config.toml
hidden_size = 384
vocab_size = 2048
norm_eps = 1e-06
positions = "rope"
rope_theta = 10000.0
qk_norm = false
bias = "none"
init_std_qkv = 0.02
init_std_o = 0.0
init_std_up = 0.02
lr_mult_o = 1.33
lr_head = 0.00504
schedule = "wsd"
final_lr_fraction = 0.05
doc_mask = true
MLP neurons of a small language model. Each row is named by its layer, matrix (gate and up: input weights; down: output weights) and neuron, and shows model dimensions 128-255. Each number is 500 + 25 x the weight over its row's rms, rounded and kept within 0 to 999. Numbers have three digits each. A neuron's up and down rows have the sign that makes its largest values positive.
Before each neuron's rows is what it responds to, as a language model described it from the Wikipedia text at the highest values.

Verb endings and stems. Ends of verbs split into word pieces, often past tense, e.g. l-ost (to), attract-ed, collaps-ed, reac-hed, plus whole verbs like took and won.
L8.gate950:498486530475499493500479517485471492529464488520473446455463535502539514495515482495505453510497499477475470501529448521492478505500492477514510551501505493503467509494463487501518447536514496528464521512489500474487499473530473458482477516476521517474494507525483507435533509436483534521509505479478493489555501511499504462545486470479489508480562516516520503498479477479568474521508
L8.up950:509492518512486511458463475466488502520480502499469496515492516507487446484473474499527471502526534504502533525520475473495495475452487506466514503480507503491444490460536533530508486539506499525550533526534497469505502498518527447495473483427547456509511516502489460486518532483464542453527542462482504515475510518544483501512525534499523493500514522472520504504508517507518498519471
L8.down950:513511493476499479465502480468463514503473512502498495521518476468538509532483510528542509524477476522516526500498501486509465505434487477515458536501511500516441481498469464546503516532527478453521550475515493498511510472542482534499520508462501511484534510544503543496545483514526487484515516518487486536478485515523490482525485514480518518497488526485518443487479499495473467525544

Word-completing suffix pieces. Final pieces that finish a word split into several tokens, mostly in infobox and table labels (Pop-ulation, P-ld, re-ference) and in prose (ann-ounced, wro-te, responsib-ility).
L3.gate204:519492514498519527462540478505499489515498470462504552476510520526476513491494453470474498494513524479509493520506505508535468517499514511527495459522516482503479496533510536519518473434505489487537527474486472497458519518486551474532519512534527493465465484547524511529479493517527567477501515506477488487501529535513514512448507479476480487517479510473492554513473482520522491487486
L3.up204:465474499522492551505507498526465497531484490463487534446509550483503493496513503484527491460447500455523479545522515527510461498486512482527527482520538479502498509487501484494530480473484472514498476474493489524492527537509559476547501511498478516491501507539526474529471514508523581452484524511492507481494533513528513512475454466488505494476491499528482490513456514506516462523518
L3.down204:442483504542501485510542470548524499528488461479466504505515493517524538456481514517498481547534456476517544537520546524505485497538502523512502527517533473464502538487539556491510536532476547507543476507526505504428516506518525484524512512501512542523473449543499504527514510505538517502507523495456509450463483486489462510457472496469492471482520531478496520492510481497456506483483

Mid-word country/nationality pieces. Middle subword pieces inside country, nationality and demonym words, such as Azerbai-j-an, Pak-ist-an, Turk-ish, Pol-ish, plus table cell pipes.
L8.gate848:489522524448482468519500503477476507513490525504508519502470483511488475489497530496471576490519537512476500509478490493556496510504523541509482504512487524466486500464497484484475487510515555505527483471509494466509529537483458470494525488514522502522509543527487509492530464489545475484526489508468515478535481502502443496556492504510543506464513473496512503463518484525547510481520
L8.up848:504546490479537511517503521511512511527486521481475515508541517526517507496535523528548499558524482470485518507517511483503484529500527487491483473515508552474544526503483488528506539464483458496509489525516502447493543533519499515485514511542496497507500449525528506480544464488488492494486479506481526513497496561484521471516469472514470493487531443508494497526511501533474464534489
L8.down848:500483519513510516499529502500500476546484485533487518470501514515516517529500505491521473556503532453481502541488500522471444526523483475524529515479519489469478494506460492468469557472475552538524532500516489438559479479511542512447528513522512457521464480529482502513479506522507492464497512492474488532514469509522525504496509490495489454513491484546518477488492477507498472481522

Mid-word continuation pieces. Word-internal fragments, above all ro in intro/introduce/introduction, plus pieces like h in Stockholm, and second words of set phrases (as well, in early).
L7.gate280:509463493505505511464497527499470500471517489536536510535510504450526497539459508474534483482510514571494486562477480488500479446534517500487441494510494470521482487475472485510515501538474494499466509474493482500494505505485497587507507565487535503521517522492483492488514486478472474469489475491492485523451497510523480465503518514496488508517520461469509519483521516507524507508447
L7.up280:521537487489512490492491516475481483547510496483519482524514498522511464472481476455513489461516530511540450532483502504455505529510552490536492504486508500512526499480500471498529480478510503468499477501527527451571486535498505536506513517494492490513496516482521475485493491484484519509511506479485500496502499480480495525499463497471541474492472522526537494530465534535511493474494
L7.down280:535467482538512469529520495495492537527509460500487506517537481473518534508560473449493525487509503503480472504499520460426555496496441496512508469439476490468490504523495483431485481520508533505492511534508504517500567486479450547514506480511520509491515493493508500521533527463513512505479527497519497489482527480471505509515521456501538465452515500465528453505499501468501553487481

Wikipedia table and header boilerplate. Fires on word pieces and separators inside stock Wikipedia table headers, infobox fields and section headings, such as "Valid v|otes", "Azerbai|j|an", "N|ation" and "C|areer".
L7.gate996:489570518523494480500517521522509524517519449483496524510486468490520511467509515505480505475542525547462484529505485463505489519541521499479488516489505474500543519500524488531510464480533499529484511514492511535490514505484494499518504485528453504489503499510464533481508515519519489552531510524522501589523495468479540493540504467460503533507460490484513515523488512497477473529481
L7.up996:526526499463476502514486510532501481490509499501500522528482481491533493466518525500525541513517526465489497494493504525513481535448477499516513490434477530527495513526544493491474502482475528489490500496487498516457510486456475524499565472523493459496503460524491506473487499501542530506497513484553498488485522498527539476496524470517481501482523527485482476541524524528504515473447
L7.down996:488479473523531461473484535510503492536503503485463504485509527513461507492503465478540534465507488501526556498486518487510520510501534507542509511511526509505493474512511527510489530543486520443500492490477512476472524481471507478490480495500474517474488501490550483490452482473480548486484471489476468526536549503492517511571501529520492535455456485517513498518521501505475508474489

Mid-word continuation pieces. Word-internal subword pieces that continue a partly spelled word, e.g. "h" in nineteenth, Zhang, photograph; "ation" in rehabilitation; "ver" in converted.
L3.gate830:525451534511470483492496516481481520517476495529510495508509532476498503522472565449534500491524476502538517488532458514465460493538521515477473478489506522439492457496476488478485512463452492505520507497518529497491462474497497513534458480550501511472504495489465545509491487489448583491516491484497510487503510497529462484486494500467509469524498500504463534445483449500507469493524
L3.up830:504479514559492454466474520448498541481485462445541498523492513484504482479432492500521535504499533525546528546547454460508495506478498477545565503509451521530499445504497509473507470497524496488498548515473478506507484499512517457522491551517516486488523505516515489505473481455494514509504462514512492516512503512520497488491487490524490498538499459490500518473496503508548474527478
L3.down830:486466489462471473495481487521485487493509526537521472473511509499530544506514498490481483531495515523437480515507476496513512500518504492511488451505461498522483508484478496490498526469488503517480499489477532485519474546489459479505516526510468477476514511487532479521490526464489478479487540494532453459507542524486522435523478486456505512482506492495490492468471445509482504505518

Split-word suffix completions. Final piece of a word split across tokens, mostly verb endings like -ed, -ing, -ated, as in incre|ased, collaps|ed, mov|ed.
L7.gate468:488463499492500505481475521496516499473491514469527463489480525532492503495506542529492466546486457523530498488506503499437511491515531490486523513522514516515484502437455502480542497497476520496496475543497489506489497519467522461487523488497490504518470526462467490540500485509526518501456518548485499538512508502502518509469502531455484498498510493496485496480507458505412490502454
L7.up468:481474448500472494483466509457509522457498518491494473506518519527532523495502495503469521544507484512551510506516503458467486491512502527496511553495544496554490481478486529502524491483504501452496502518504431490540506499496516447534504503498494519481525516528493544520475517518501488499463535477514447491483489496529530519504525485431517506519478507481478491486500484473467502482501
L7.down468:532531507492500498481509465509522512519501477518484531506444477500439461461480476480492454501478482492498514526508525491481475503486484449491526481486563488490491506546503502508513456537546542461536509492493502500529495533486507503503522514466515475535513527510504525522510498468524458509492509494534462475511474552502463493513524479462527541509523510446550518502526508506543527498495